config.yaml
n_layer: 10
d_model: 192
n_head: 2
n_kv_head: 2
head_dim: 96
d_mlp: 512
vocab_size: 4096
activation: "swiglu"
norm: "rmsnorm"
norm_place: "pre"
norm_eps: 1e-05
positions: "rope"
rope_base: 10000.0
rope_fraction: 0.75
qk_norm: false
attn_scale: 0.102
bias: "none"
tie_embeddings: false
parallel_block: false
init: "uniform"
init_std_qkv: 0.04
init_std_o: 0.0
init_std_up: 0.04
init_std_down: 0.0
optimizer: "muon_variant"
lr: 0.00798
lr_mult_qkv: 0.5
beta1: 0.93
lr_head: 0.00773
warmup_steps: 200
schedule: "wsd"
decay_fraction: 0.606
decay_shape: "sqrt"
final_lr_fraction: 0.0
batch_tokens: 32768
seq_len: 1024
doc_mask: false
train_tokens: 133200000
steps: 4065
dataset: "wikipedia_en"
MLP neurons of a small language model. Each row is named by its layer, matrix (gate and up: input weights) and neuron, and shows model dimensions 16-111. Each number is 128 + 24 x the weight over its row's rms, rounded and kept within 0 to 255. Numbers have three digits each. A neuron's up and down rows have the sign that makes its largest values positive.
After each neuron's rows, "fires on" lists the tokens most often at its 100 highest values on Wikipedia text that the model never trained on. A number after a token or word is its count.

L2.gate39:138139150137162131118157142159136155127124093165116148092139136153131192119070151196128178135129111121128105142120137122160113120117103153170115123113110146152098160149069081099136118111098122108119147107142125112125059120057139140145166124094143150126149153144120109067157180130131108113
L2.up39:110117140156137099131148148101170149149113085145129132122122133149138145127118176129115170107156111146147136101173137143150164127124128094154101167121150109147104129155123106092129087122109106114139147133101111139145103082039133144177153124105103133111134162115125137104161153130145129100
fires on: "." 51, "ight" 20, "ee" 17, "1" 4

L2.gate422:117130121153147120129130073132163099128148132125157150162119159156141169165114137112144099116144094101121108114140152117109138127117143137131146091102117111124157099109129115113136128077146149106109103127125127139105137168116108142184117088115124163183113104144141165128179114106137137121
L2.up422:152127116162126132132114081146130096102124122100120123160104143125112134146107139103152108145139093095115092083131173110134155099139122126148085152132103080127146159107112112145163132129136126083138138131112179148128093139100095154123099112144126124135121154150132138114149093097132132108
fires on: " Ar" 45, " r" 9, " Kar" 8, " dr" 6, " by" 5, " |" 5

L7.gate214:112184112137134140113150113141169124075134088190127122094138109148150128118143187136137114102162118125097159161147191108098105101149109140152114154138137111102094113071122102156171137139123132147117148127094134098169135095102084125111141139110130109138106117151089088047133122136129106157
L7.up214:147153126115133092119119165136175170149106141129118134106127109178108163165134096106151136137126130119110115124136118119088131084165121143131105099161117117126122113123131105101153076134134158148103173130115101153100134118096119131133129150111131125078083116170132145166145121157144112157
fires on: "," 51, " f" 21, "." 17

L3.gate454:106125153147187145104107170124091151162114135117132136118153105137129138099130148160138163096135109113080116146129124098144138126128127122151159129113117125109104078099124170107127097151135134114149091129149149129167118103123119142145171140137164120130116141143134110134121122141154117142
L3.up454:084128141129132157138086154164112110111167137143134140116112150132128192107153141110151145117130112112131152148112109124127096144140156099111139139129135133096136089116143094122110150112150150128133115108070116107112102063167136150169142129173131163153142143135132137101130113184106148111
fires on: "ing" 26, " st" 17, "ed" 11, "ation" 10, "ce" 6, "ush" 6

L2.gate272:101097120162113140117135074169107102135134143095187099118131151095106114148152148125141091102136121094141096111187133148143145123116153129093123139151129136109130174106138144148113072146106151124139107130155117112128141169144130088119168116169124113150133153120130106137142090148127143133
L2.up272:116083134083141139130152148108110169131142095096159158094122186127129103126091157132174163174109156158130126125125131160133157157160113095118129135108119127131112135096137076126113114133149101122110098138122108177138151105157131197104163145181152118152110099136110136133120107139131116112
fires on: " ab" 27, " Ab" 19, " of" 17, " by" 12, " could" 6, " (" 6

L2.gate225:159155122132109139087149113129115152137101125133107133143105151137164123089131100118151153150115154176091090167172124142139129169156139172129162102075130142129123143155168130138127138105145137102112092081149105090144140153129184092136093129114131149141163069089182140098094170079109162128
L2.up225:124130114188078084135139110140126145094131119156142137150138120160135150136125148091111195126093143143148117099134106118148106176123072150151118094136147177123112086116131131111172135126144118122123122140158116164128148084133165116087069137120125155130145107103116104140075151098134141126
fires on: " Pro" 32, " do" 23, " Do" 8, " techn" 7, " them" 6

L3.gate97:137098133134096137143211115102107054111112170133135129135107123143165082103109115129117150123123104168118118106146110136121186099106089122140128112154119121129148125149126138147086161103128078095129161147150088173126142155137109101129136180124146140111143119127105123156103126143140112118
L3.up97:109114128112108143147187124122105076141118160121155134124122153161124061113112104116112127148117113160103125122113087096130117112143071159162121133106147147123151150131175155126087163122102122097160135145169156172116128166131113104144113153128145151128187125130120122120098100129120136122
fires on: " ad" 37, " appro" 26, " Ad" 12, " hold" 9, " record" 8, " average" 4

L2.gate330:128118097111113131131162108132152173113082145182111176105142160114158139148152129119085083130129144120109110127159101115108126118144135118127120130122110142158157160151089149096102108091142125138117140099138098072109104200090146085154108123116108138122150103125096095131137099125135156180
L2.up330:111129090098115119141158169121122194135091152151142132142146144135111141149137118092163100149122172119111105170143123118091114137135142141142149117118113143141149131155110146133121112073136163192190103100160140100078107183121154108145114115159111121113169123112101137144119146159136117153
fires on: " Def" 10, " Sing" 10, " Ven" 8, " Med" 8, " win" 7, " Euro" 7

L2.gate249:144156125142137091129135148178106175119102104103151145116152116169106141157120148109078124138101160119095128113093133108149099148148138136145099109097146113149111119102125134161112122113126162180139163139128181169142122135104125137169084142137129094129103128127108081136150103093091105110
L2.up249:107140149139138122112108155113122098104109110150166167103152109134157130163100129092105152099186135092145110079097167111116177102151114113151126133135131161129147125105168114132149117150154094119123113157102102162159173157139126101124136158149091141123141166100113106102141137137149139083
fires on: " gen" 27, " ro" 19, " Gen" 10, " var" 9, " Ser" 8, " lim" 6

L3.gate441:155129136129113069118126119075146100139136151140105131135140146128144141108162124162119096153103160147108120157145116144090088140119136156120145097109117130116154146153153126110102145101106153138128154151149130107134139082141143175071126085151148114148122103154145115107127115150117090113
L3.up441:097127126115125138116142150107115117118146128124129085130105107154118151124140120149136102131119121126163117148179158104124123116089135109098128137112145132137152144180143163124135120161074152148112092133105132128133157135138139128100160153104153107123122130106098129158135107123097135136
fires on: " wh" 15, "emb" 12, " Th" 11, "\"" 9, " me" 9, " Wh" 7

L3.gate25:153167111089070164090141135173114126133064135155104094121101127108160121117106128113145103103133141155154126115161070141092093145136113200158160116140130121097116191090105146085076133134131140122117092105130112098120152116131126122127148138104115111100120128131149093132131117137142098088
L3.up25:071186120082131147120149123144124128129108132124089119101108136136118120166090163077131138161121117169131136147152123124174120106183089187116148141146143135123123132078095129120120090129156113140101149088167107101121136131138152160119142130113149125116155123177161133130100089092108111122
fires on: " K" 38, " k" 26, "K" 24, " sk" 4

L7.gate293:124129191147112134104142125166124094175114125119155156127118129083090098090105117123137153109148129131110135119106107124163075099106134154135122156138095116115120126102157121113136135147134103160130118112110107157095141153145103113152161142162118128105117086120108114122116114126136141081
L7.up293:164136117108107144116105132102120109136115192159123118141144163083128080094138178094144117149146184122129155194145108127121166149107149100130151148107145096096069125138123143102131105120110149135149096150145126150164174074103125074127161146165078149130117158148093131165117164108102166157
fires on: " she" 21, "er" 13, ")" 11, " She" 8, "he" 6

L2.gate501:134144131141163164141147117145142134100146143136101145130187162131119152135146108137136135132113146122103126092106151118139117141155119124067144123073105097138128112131134130154186141102128137130151118087146120111187093138153120118129149173126131074102146075121151125129127154081117129127
L2.up501:113132153126064121116098137114140150168149161144146111127086142102135126148119108126121117105119111116137134127115120137134160148143140119145135176141091120096142138117131129128109141114131139106135108161135159104142115147138175125127118144083144133143067140119099094086097125135104102122
fires on: " m" 50, " —" 38, " program" 9

L7.gate79:128112141131097133124124116156142149165144126104131142122075157114159119148125164123116127080121125148095166156123079118101130139103138112122167118135121128141147183093131155129121124123191151117096121079133108084153093100099135133115125123135183128118101122052126123139103105099119090127
L7.up79:116104132128142080136110159112119098175116098118132093142109110139150140165083130094140164129171151118108125125131091117135105105132166085103099147096130172116142177125127117145151125144145136121145111106119112147145135166125099154170155183080129135133083163084166147121118120062138116109
fires on: "-" 31, " ab" 17, " exper" 6, "\n" 5, " h" 4, ")" 4

L3.gate408:077157140097133143096150155189162127111140107144128117146109128107125150136105113147141118132113132098086136137162107132117108150155111117124138141158105148092156151130154110107102152157126161130125124164138096134151182145144142147172145132087119148117070117096097141139136150097143166132
L3.up408:141147122105103118124131091150132122154150127126132115130157108127120150131168108181146135145132081137118135108180107111071165129131109122119122142177129123111158116113132115171111103104128148141152133122149172159138175103144119095161133139045107144147105098099119116146114100205081120121
fires on: " f" 42, " re" 18, " dist" 7, " special" 6, " good" 4

L3.gate245:125114136129099140130170151136121120118101134133126138117139157121139108153114103148148177115140138154140109092153085162153122074090115153141118149151162111166136119148153130154113104140100115119126153106163141116096202158132125124105086093141139129137142100121139128136074093113111136144
L3.up245:107136139123102148108127172107172118099141150129091135141143126130104115168124108163100124063148149139095107089165144101131117121110119139152128154143130129109120123132170149149089160107094107131136111175153101152110201167160137115158115103106153137140126095126096167109113123058113091132
fires on: " present" 21, " be" 15, " represent" 13, " view" 13, " cre" 8

L3.gate114:129112125099123132122150136159137092104094133148118129116138129160128186104113093151130132112120116115144133113153132103153124146124156123143170160118123173066143147126141132157116139102123131069105109128087101116191155111121109135145127147106159096159102053110150122117154120167150109121
L3.up114:114117135102142140125126103160131102108100136127103120111148137154111180127132099146136129126136135098122142102116138091161123146102096140149163175139145132091124136142153127145125135117127147068122106133093151116167156125153116158142132136114128121127114070135144120127149140181136114111
fires on: "pt" 20, "x" 15, " project" 13, " stud" 9, "ov" 5, " Iran" 5

L2.gate124:086090099079103125127146127161103149140092105122115095126131181148130140122117144109160146133097175170143148134149098129125125139125152136114162109094184130084127186153148097121112128134143141142145101137134135124138112174129141135109143131189120128103109171085160122146106155120109131122
L2.up124:113105104111086118114108120131112128152117136121120117114143173139125117135112142098180123125097151127153125093138109128128160099080104161132158121117134129123137156155140097123111109156158122112109093145151126181143123176118097123107145183136131139124122168100162118108135119104101201132
fires on: "ib" 63, " ab" 27, " Or" 4

L3.gate285:135130145137131079123128128120089127108120090139128102102119076172145132166166151149168143103142115150138127145120130124092144110151162114088147122049125156107141169161116130120129128155119176141098129118115117143147110117106135133172118118127125100158153147109163093111142111118139106116
L3.up285:138170151125128109158118137136152128160123143107133090127122088130074149160115071153134092162139160090151128138148162104110115154097137130131125114108105135130111124151118079162141173117102135157086161141140163128146134140148163110135103161114135145156128122136121142146102105117138139107
fires on: "ir" 29, "h" 12, "p" 9, " of" 7

L3.gate198:177136154173118123128130132172159110101141129115139120128146158159136141147141102134115112165154165152103160076154120170119125099120131151165126096141138123135100104122132130184138152155090128098144109141125115110123073165179115180104100140131105139143134111097144126084117126129154120135
L3.up198:145146117144157157178113123093090170080111109107113160126153174138195128119153122133144142180145128162118169137110160142125125130142123138098137140144152120146163102159087167130124096151098141115127161133137115140128111109145126136152135102137164114122119188131121143104135145153113133167
fires on: " b" 60, "we" 18, "W" 13, "b" 6

L3.gate289:129128170109128145128148096137145120118139114135106158152153135103171150135148080119126087100102143119119112114067146110075129138133139155144142104168127112110134101116131120122128104124153117120139144124145146124145155153148128117130165120147148112157081116122126109173097119128156115118
L3.up289:109156141145185168115112145151102096091166160075124149161096135140120172137148124085127153155125113121078109166088176168157102093124111126114080139175128123096102120121176113117149142120119123150132117109104111153146140161139101139092107137083135150093126108109166111095155101136170161158
fires on: " r" 91, " R" 5

L2.gate455:125134145142140111148164160117107131179137140106106108122138117151096137126095100127148139110146114157095124111114152116112098099128137125162144102106061111154139162133157144162095149158143106108123139150165146136156142145141154093122136121146127095146111130135133111111123169099145147112
L2.up455:148145110131152111192145151105119140184126109117110120151115125179124137113101106128179129118138126170095127115142122112110096109119110099153123095099080105131133166108139123196139154113127140080130152155180124134112118135155137128122122118124120112133150116123140122124113134088121113111
fires on: " ad" 37, " him" 28, " them" 14, " Jud" 11, " Ad" 9

L3.gate313:100109097132160118130129139110141145131171159138061130096093133098091147128121159110098117106116146134158130147124127126114112134178135135139084107096093129096166118109143143136165126155093114096083117119128084123117123100113143165118137145137100111132122128111151101106128114137121133147
L3.up313:117070137164132105140147146114146169112127076138122079124154154111141121080131173114112114155152150151142136154138115102137159171137187147124140154123111109091154084115145164134140114139130125095119138148143133156112116140176147154117143148139149109145140097158120109123134098137103143114
fires on: "(" 20, " Sal" 17, " Sar" 9, " Bel" 8, " British" 7

L2.gate164:140141162112144142156121125109074143111166113086137108125128091090154155148146108128117128122116158078133166107132149076143128159123164133085135157181133129107154103121125163142120128116167175193087146119141161132152108111147173142119158098163143116162111097128148114116120132117102109115
L2.up164:135116106099089122120139118100121104142117123133105110128085126114151089130149109110176105106085108154165153149123141126138128098100129120119140106157137146120163131143138111160136133121083171165145159161149104149151163100108145152114132158131091118134080106140094153131155106127110106125
fires on: " cons" 17, " wh" 13, " me" 10, " by" 7, " m" 5, " short" 5

L3.gate177:075115135119167152120137138170122100125129164138136137120147126117098141135166125141106158120121090170108121167106119097120150104099127079160158153125170113130104140143124130136141116139191161120111146148141118156121124093176089117116107127160096161136183091125149141128089115138173137120
L3.up177:081103136135179127100130138111133142146119143141147164129129093131129126113140150127161111154139156126093094106130157156140209109109150113116110145142140150132094132101130107169101129125134109108115120165140149140111131111142155107172142139135160105116153161135137152156117122101101119107
fires on: "\n" 41, " such" 26, "ide" 10, "==" 5

L3.gate195:103090114150144160090103115134139131109129155125158163125127133128126138137157128107165086117094145124154117130127122162140121143145112141144103144137119110126101119104118159166126140150169103120128103165090139127093113134109135137133125122167136145104088102151130134157113160122159133120
L3.up195:102135136150170179104109146115145121096155159125137149103104136146180139117151180097149115102138120134110138125164136119138139147124100166137124110129135116102113091134133152156138115144126125101118140122100085133103111143114101116135134130113123172113113124134168157130133165127146075141
fires on: " Bro" 16, " St" 16, "C" 15, " Ro" 12, " Rec" 9, "S" 9

L7.gate180:120149098087119125132128126085111160110161154115125146124084141162160089072109131126120091120131118130174129136127099097181134180132154134134135120129170136108136137100143108128113140146133123169103113123119146145123130126141137161168147159169142099167124155123137113077126135049126145106
L7.up180:108140103135086058140139124162178144132114177125137137118110100154122139128147097127106174088140129093192152123143139153138144113144137137114137160078160143101144124109131126166161133129118119137127127148174120157083137131140082103140117123120113129122130118122124126130107113134116117072
fires on: " m" 17, " e" 14, " th" 7, " M" 7, "n" 7, " N" 7

L3.gate488:142113171151168142116126118181133118105115151180116117130100088109133174159119100102122133161160117156077109134111171138119135115137113145118134144138128116101116089152127125119136130151158093138137126080159175167105139120090112113110114084084142111155126090083128135126145132144123107148
L3.up488:131153137120157148139101118128141085092109161183113117114134131107151175169130115124121144154133098159077135123125183132107115111099139127107115123105118130114124129130138121126139140122147099116120104048137141140135153135105093135120101082106119126103134071107120163150133112086107102153
fires on: " |" 19, "." 14, " (" 12, " and" 9, " r" 7

L3.gate446:101119146130133152168120177080157131147125127134132169094161125127098128167130137173146133132107086118169147116112099106088143138121176161165111153127160101146140109152088122133163094143116150119123151123163135134170117087147136091119144123132079090116177111152143158138150114112164117111
L3.up446:103147109106151134097102143138160094139102115153153088194122134149141133080121134124109128120127106123134136129050108119150140151139177130111153123153136178085109151128175135133152150125156166139139132118125114087145135123139144162136114119156161113128150087093099149086090127112126104116
fires on: "\n" 65, ":" 12

L2.gate181:123140112129094062119172105127128139135120104147094145155096105149145123105107096170101145150131164120118130139126120155117167111136139088158133119123145099132121191103135121120108127106137145111095161137150137148123086140091141140154139115095107113168122177105140130098120150136168119116
L2.up181:133101112136127108116165094154121144156119121106085152117088077183093146108113135130085144167090148158170075129107147150145092131113128082160114100137134164111148148139071115166129094100130091122135112153142124087156178120155148127169152131123108132133097126159093130120127132114148102109
fires on: " rem" 32, " dr" 21, " rece" 13, " dist" 10, " str" 7, " Dr" 7

L2.gate207:129124106097159153096137123172148093101093161132110161134127143129138142155138130141131147137101134158153136078115102095170140104158097118143129120167164132121158172070124149104116124145149090163125099095131112118056149123161115117118132127127132152093178125092141124097132112087135129136
L2.up207:132134126135165137100138139178147122108137143091138141134122109149132096193127145133124139135124124112150151077150124126125144099138104160127161120163129129111118180088119115126119139102123127158082090086160131112084187118127102112101114127104131127096102151132158124121135133116091109112
fires on: " k" 35, "K" 11, "ek" 8, " critic" 8, " K" 7

L3.gate109:130119107099133112104106131120131102143104095079119118146143145077145135123122165150110145083108133098146165110157163093097145152139161141131113120149124120151072086129119096143162121136076151120124133130112131106118112133152188088147117130108139127160085127124116172170104145124164126151
L3.up109:117103142107128152100122132121117131138074104087135156145167123130151141097101163120062131103127141097107139145117169090101097150157133167146120091143109131157071112132126134185135107141099110160107102118118131119106085139141123068145151147111123130132093140133082111157155138143175130118
fires on: "ec" 13, "sk" 12, "eg" 8, "ock" 8, "n" 7, "vers" 6

L2.gate394:132140132104162115112131127105181112088119132139141132119127118094143105114136171113106125112130156127083187130142110121085158136164110138090141107126086089110133079139176121142139125111140177168142124113135068146104130149143131136113118127121146096093135125117155108122111083088114127112
L2.up394:125115124120139105135137148119153095099105128136100127128170088090144134114120182095106118123127147146113180139142134127063123132143129141088151110142089080134120105161154109133158116115152132161132127119123112145131099139124137135113158121139121137090153122137135111129136117087115149132
fires on: " ref" 23, " pres" 15, " Ref" 14, " inf" 14, " f" 11, "ff" 8

L3.gate251:130112149102163118126137128138089138106152131128130130108129138121136095153128150110112124110140116130090110081121161130106119141099119095137069143105094131106110088089146135138196111153136119111176094151086173151123136104133122150094067134085156110084137140137161106157138128096162131127
L3.up251:125096136124125176155117137135064118162091115087130090139162115130156089138138135122148121126150110101098179081124152112127142139123166095141122120131123141119116089152175145107141117128122140115090138175109144113109143102130160135115129143106124097133095149093149132153088134133102119123
fires on: " well" 27, " j" 20, " Bl" 12, " Jac" 9, " J" 9, "J" 4

L3.gate80:134173148132134103136109197110147143130118116151153135113121096145151093120174131118121094087119146161075091135085089096133094150111104127146095103125159136124124113144111114179133097135099140145181144104137153170105104144123158095133136129126092123112110112143120125109078131157149082120
L3.up80:116177120099147118112129159106142101141106125125143126119130081092143075124147134144121085111135121163094081135143126158152127123129125128146130096126141136153158128155127105158155076124093148152160169105125190147099108167139134106114101106097092095111137103147068120162067149101103120111
fires on: ":" 45, " =" 13, " is" 8, " and" 6, "f" 4

L2.gate11:102185132136138118169153134118084142115141119146146124144114096131130168156147159180098092127136160139153126117099151118116122092133100077092157138099181164117108103100137146128085142114105121150189136168135115141112132158107178102172156094141141085138076129118163129128084109148147141151
L2.up11:111191133110094114127118137159125167145086110160155146169130138123115150121138120155117110133110133161140139129135125099069123116119113120136149134095150150161134104147109132119081122155121169162167120162092131105127158132120126138154138076097133119137112096083119111157090141133113128114
fires on: ":" 71, ";" 10, "):" 5

L2.gate389:099115106105087093090141142102165110123092116165140133127095103112111109165119121169124077134112101118112145142157084137089132144125128103147138126080115127111173165166132103147132134127123110129162092147095140151097154134102131160090104155098124134113154117093120117128104123116131119134
L2.up389:161149127135111116103174149179109126115091140147155098129144136132084108142171102146108111096082123101118111137171143135098114104139146168150107124099092183123137179148123114121157106106112156121157083134084133128168151143129127161127138121137109139130135091122160114100100154134119127167
fires on: " Em" 31, " o" 21, " dem" 14, " Rec" 9, " Dem" 6, " ne" 6

L7.gate329:119145113145095141157114099142148180125136110140102137123110165145138125121140132157145157093126148137147102109181191117117171140114121119094136108154089147124138177141144139126163133084144110112132146151095163122139138113156128121088141108130147132114105107084141124124132141143155060155
L7.up329:066121118139154105156090124148109110136101133133159130192130146144153121145136139144140117142126140090090131111149103092070100136135132122115084123138097109122183109116157130130122122119140111174162153117144116123103130096139148134148126142137099141121151170151139153103104117148127094088
fires on: "in" 25, "im" 20, "\n" 16, "un" 8, "ri" 4, "ost" 4

L2.gate0:114099127136130178158165119096146165142108127146123128103199168109136135135136127142110130104144115146131084109113162087116180173142080127098162100100117103159095102131101143085149105141143160127148130109154134111117125125151094164123151136173149113147173099153130117111143087106155086085
L2.up0:122100127104144154143117124133105138126091095118125154147156146111155115106111167142107155085134112125103099116086165112147175156152092129105142133117127147143120102142108118123184140127149168106141153106118137044125087106144147145134150131153124138134155120148145122126114084098150101115
fires on: "." 26, ")." 19, ":" 11, ";" 9, ");" 5

L2.gate286:146125115121140132080126125108088137108085124143159107097098151152070100135147152116116131097107163128155098154096139157120144140149128149154117141090142136138102143118100162111090174133120117122123091159130115125129128152078136127166117111166161104087201122130141140137112075137124130189
L2.up286:102123158168172146151147137110143111154077103078127116094132163144176157148144135120187119119110110134162143133144105120166118148159097159149121104136095156115125143105139101128130104161118093095146114134089121126156135103143159133159105146120129125117130087128125131113146124107107149101
fires on: "ens" 28, " kg" 15, " Candidate" 11, " age" 7, " name" 5

L3.gate180:078131121114097148134141104093146087121143096180157113119150137155157113121125125111165160101101145163156123103132145130100154115086120141119146124144161131152138116171150134118142077165131146133118128106118124119186148143160122156133143045122160097086130095143105126143147165137120124138
L3.up180:116115088122148122107084186139173121124136119118149140140135095142122101090119107120142147132120118109154098069145084110128162132138090118142119151144172135116124156126171137107135128096138151131121103097124125098149100092121116156149099106134117101115135114113116132132112076130142103100
fires on: "g" 37, "ig" 17, "\n" 5, " 1" 4

L7.gate413:126170121108124108138157078119156106147135146108121109101160108129171104111173115070141107135152150119140117131162098078090122168096148129118131106105135117182119119134142130164131115147123153132114127158125156139084157131147148126171109186120113150110113129098157163127112157145160162158
L7.up413:145166100120132100140160104178105129111126157150144153128112133123124103161097172122111123139162129090095121118172131110128149130067115090102088130103132123081118131136139123176124134114142179138066109134131126171110091161108115113143104147131094157095144111074129095123131175146151111148
fires on: " re" 13, "es" 12, "ones" 9, "s" 7, "wards" 5, "ab" 5

L7.gate239:129130144142150110139138120097166098097137138151100116105171140143112110125177101147091171109133108120100109127096150110129115118119163117160132139153127075217132089104140100115152148110104175147144157149123118102157075100161132129117095166133159093152136137059150151132148092105148119134
L7.up239:096112133134076120164109143132139179146179124115135115126108142157111166134091132112155177111139091125130175138134148143129169117167119132143132077103112111150157084118124160131099145136114128116084117115105104123129102124127146127061137129157147149139131092088144160120095126118134131128
fires on: "m" 17, "l" 17, "r" 9, " s" 8, "p" 5, "b" 5

L7.gate187:152114151150102104168142099119127119160181140127083141092152109155138125135115147097142157115097068095105105101107169140122141125105112134136142094151158119148081085146154142127102183128119133138112118139104104106116127142164135172105146122113134108134122171105101122109122078097132103114
L7.up187:173086158132118136123134137148111139072147177166114154120119119081106118166166144134091102124104165170152104153073147111135124091145118148130174127115139086144120117143156152135154094135105170123086101174134158145127095115135137089104160142121180156146128104149131129145136118128142137142
fires on: "b" 17, "eng" 13, "r" 10, "out" 7, "d" 6, "erv" 6

L3.gate431:142090131100135120154137137136137107118135116128173166122151109139134109140126098144128077143110106125160114117088101153123093133133140124143121068102039142111118135118132138119173129122120114117105148142108139151100146118129172165136136121113156141088146072088129154128122144124119130097
L3.up431:156136162084185066150099143098155121097133085162149118115151095142147113115136160138114114131108112134133088130121104151146131106138125143137141128136138152102147123109153106112155123137163105164088177134088145170119094097130106159097134135132165097091130081137098127105165134106120145091
fires on: " Ph" 16, " Mat" 10, " ph" 9, " aut" 9, " gu" 9, " Ac" 7

L7.gate341:109144139111110141138151133090125098145102175134127132112144131122128152131117129081161136112115076111141127155097128118092109115069133142140122153135150073163113107149105156140138105168164165089117111129167152107149151138132136149128089154115132144097121128113135112109104140164142102098
L7.up341:167085120153135101130104159103116169131130136095115103130125106129107152147121080128157133061110124114138103087112109132090152100147106164150101171099139154100120105171158147087139149115106113112131153125107124107091160094121156157104146122134136162108147114129112142141125085090134110133
fires on: " H" 30, "m" 28, " s" 25, " S" 13

L3.gate227:118116151139076135158134135162130123098137136164157153147174137130126115084134117143161137152138099097096093144139149147140098127105120117144128097110136135112169138130111108165139113130116137146154174094161149147094139132119127144099101179102117169152147125185105106104122116126099140095
L3.up227:062111150122121135120155120171159086122180139137135109127171135125128128109081170121148086122124108134117119108149128133127154155117118142159152099156155150125139132136142158099122125158139145106095182132109157171086119126108129070138109153122129180129137099128092080118119108130123123180
fires on: " gr" 19, " as" 17, "gr" 14, "ric" 12, " As" 11

L3.gate336:111097141088121106187139112126205127129120168121110114100129083159120150149119132131142144138105122118106073125157130085107171107093101122118134182144144153134140132131100114108120093123192143097101152154101089118137147166122117134070140171140092113142054099128105134065119120133169151159
L3.up336:150126145108123086144146129163146160140093141099123123122128108141143172145150133114130147159134134127092101139163132102120097087090114125097161099156161134134140151124125149113164149126151139114125147110156122141120104154101149140097084148105119113112142145161138128142109142091113126124
fires on: "." 16, " to" 14, "p" 12, " of" 7, " Re" 6

L3.gate253:110127128113108181166138130083127148102117141106088132139123146148133092109101149163107156101135112111133128130122124131112127125084078147121141098116129127097121108075117137123097136070130119151108118101110110146159079071121114102125117119127138146148119102136113137124092090129165075148
L3.up253:143141164136089146117093127107120144140126127187139164168160111133118141117158123109140151115082125119096145124104110115126166138100146128084128111131157106161089112139150138142108129112133157112158104162133153079172150131146135166120119114144163141141089129120109129144123100164109129138
fires on: " act" 18, "ess" 18, " Act" 17, " ag" 13, " conduct" 6

L3.gate190:106110152103124143146152100124177092109131118132103151171093109108152131117135100172136137106129147120123129169076162131123156148142122156148139186124156118136121084144103116101122112155130109131140114138130105124152140140102151123147110115138163159096111126097139149142112137109128113135
L3.up190:121139116114089168132089171160139080144148068126156110137116106152150087148151151130148155119137140131120125148135137141126103143128155119157117113139141143096166077129083128159154172137149148136126113095133125128119123133155106151155106108094107104125121106076152157115192123145087119164
fires on: "-" 36, " (" 16, " −" 11, ";" 7, " or" 6

L2.gate436:103135128103091113137168159173125144130106096145155120153158141093121156128120140111118152137107148125081106142120128124093156111113115152138152116142136169111140136134130138057111180105144118127118102150120181107123101181129138117081119117125159128169117136099112106133146131133089139127
L2.up436:126103086133128137111120124134155091152144133077159184115132123152133093172108160128153142183131117085115134101093133136163148155151131112136133141156057096107136149115115104093122125145154123128129121137141100132127111189141096127142155175126119164113160159128113148183093152146162095116
fires on: "ib" 18, " Western" 13, " Arab" 9, " modern" 7, "ban" 7

L3.gate135:142087106149136128156089099142112134074150099104121104103095120115162124137158129142138131086148087121079122143095142125116125133109157088125157095157140109110142122119128137138135137102092156109128128137116100143094132190163135167106113096112113168150143104133100158194103116166098131114
L3.up135:083065118114165087132090117095132089096105122127081104118119138160095129066142070097142122122128158097107114087140124131141106144147148121143113138120147093121072152095123138158170135154137136140133131171097133114104088102138111138115156142115126134132125115089086127083135105139161109137
fires on: "uc" 19, "rang" 14, "c" 12, "g" 11, "eng" 7

L7.gate506:113151119150118100124134145137201156112163126142123132158117093138094152148139103097122143162116115137132145096120121093115161123126125137139135163142118126190131123152135130167156126086166167165141143066128149109113118142135118133139142156125128147148155130104151129137134131098187112139
L7.up506:104144118148113147093175116150143137144111149156122118137153131153111118112115156121145131152115140122090111160072103109103143138125143132101133120169137111130149127126138107112118091109147200154152123111117094105096126166093106101101096114094172168120126094081125094105109148099123113169
fires on: "\n" 65, "ro" 11, "a" 6, "o" 5, " surv" 4

L2.gate111:123101154164151134116147162165129146083168125148151163086116155134144115133149116132137157117140106136121172140112101155142143099144165094145140130109114176137105061107111135159127121140166175146083132116162152081165108100149111104112198119110103140112113114091167133153166119163152108124
L2.up111:108115103109099149105114126134108129126178136090120154144132162105155138150140144156150149136110098135113122112116133116145114128151180134163155137125124186134129074140136113131143109102133121156082098129129161144084109111101138131089151090144121106093151118096140134123175083135110107140
fires on: "if" 28, " six" 20, " 17" 7, "vent" 6, " 13" 4, " 2" 4

L2.gate70:144106113120137155126111123119108107095150083100127104148127158127138114184103120116135122110122109122173108143099149131095142137145133116116148165128149144103140085149178088106084134132154149106143119118120122142148136127175168176094126094119135150123153111146138094188123132142101139142
L2.up70:150104150133143160076142111189153150163150128112209113109148170146111151130138128085134182151139126146163151124154102151127132147154134141192089126128116178125099123123145148159109116122084142117123147170104144143114148114163158117099115120177107110166101120136125101152116155147160105108
fires on: "ition" 14, "ebsite" 10, " director" 10, " leader" 8, " guitar" 7, "ecutive" 6

L2.gate255:100177102158146121094145113140111100139102127107128177153137128130090086125141079170107126139131118104109113108145117101127153141113168132160103126185080075108124158096159117106120137138105140145105132125140120133080162155117172103162107137091153159120139132123100143149102117108136107087
L2.up255:148133135110115126127173133135115082123152140150049122164103121131150109148143083140115115127167104159141144098144101104161109134097113127136123115111147171126120141106104126167133120074164131117139145135109152135104104147088097152145089164085160165136179071104144134101106167116100160118
fires on: " re" 87, " hold" 8

L3.gate477:170112126085090166175140147148089109105077155122122151112136142108125178105144147145123112114119105144161164156142148139115122132167096147140120153149122135111115160119109150126159122137139160153145159157142121133121125119109114127160113096143129104126104121175129134119175123120196129104
L3.up477:153122117101169139166137121155127136132131144114113144102140165106137168099094121102110108155147143104133107104128157143112130145173103112109127101098091122145158114118140112127164165091104130153109127168159106109106149159147135104174115089110133131162128115143102142132089131129172075127
fires on: " 195" 34, " 0" 32, " 190" 17, "200" 11, " 1" 5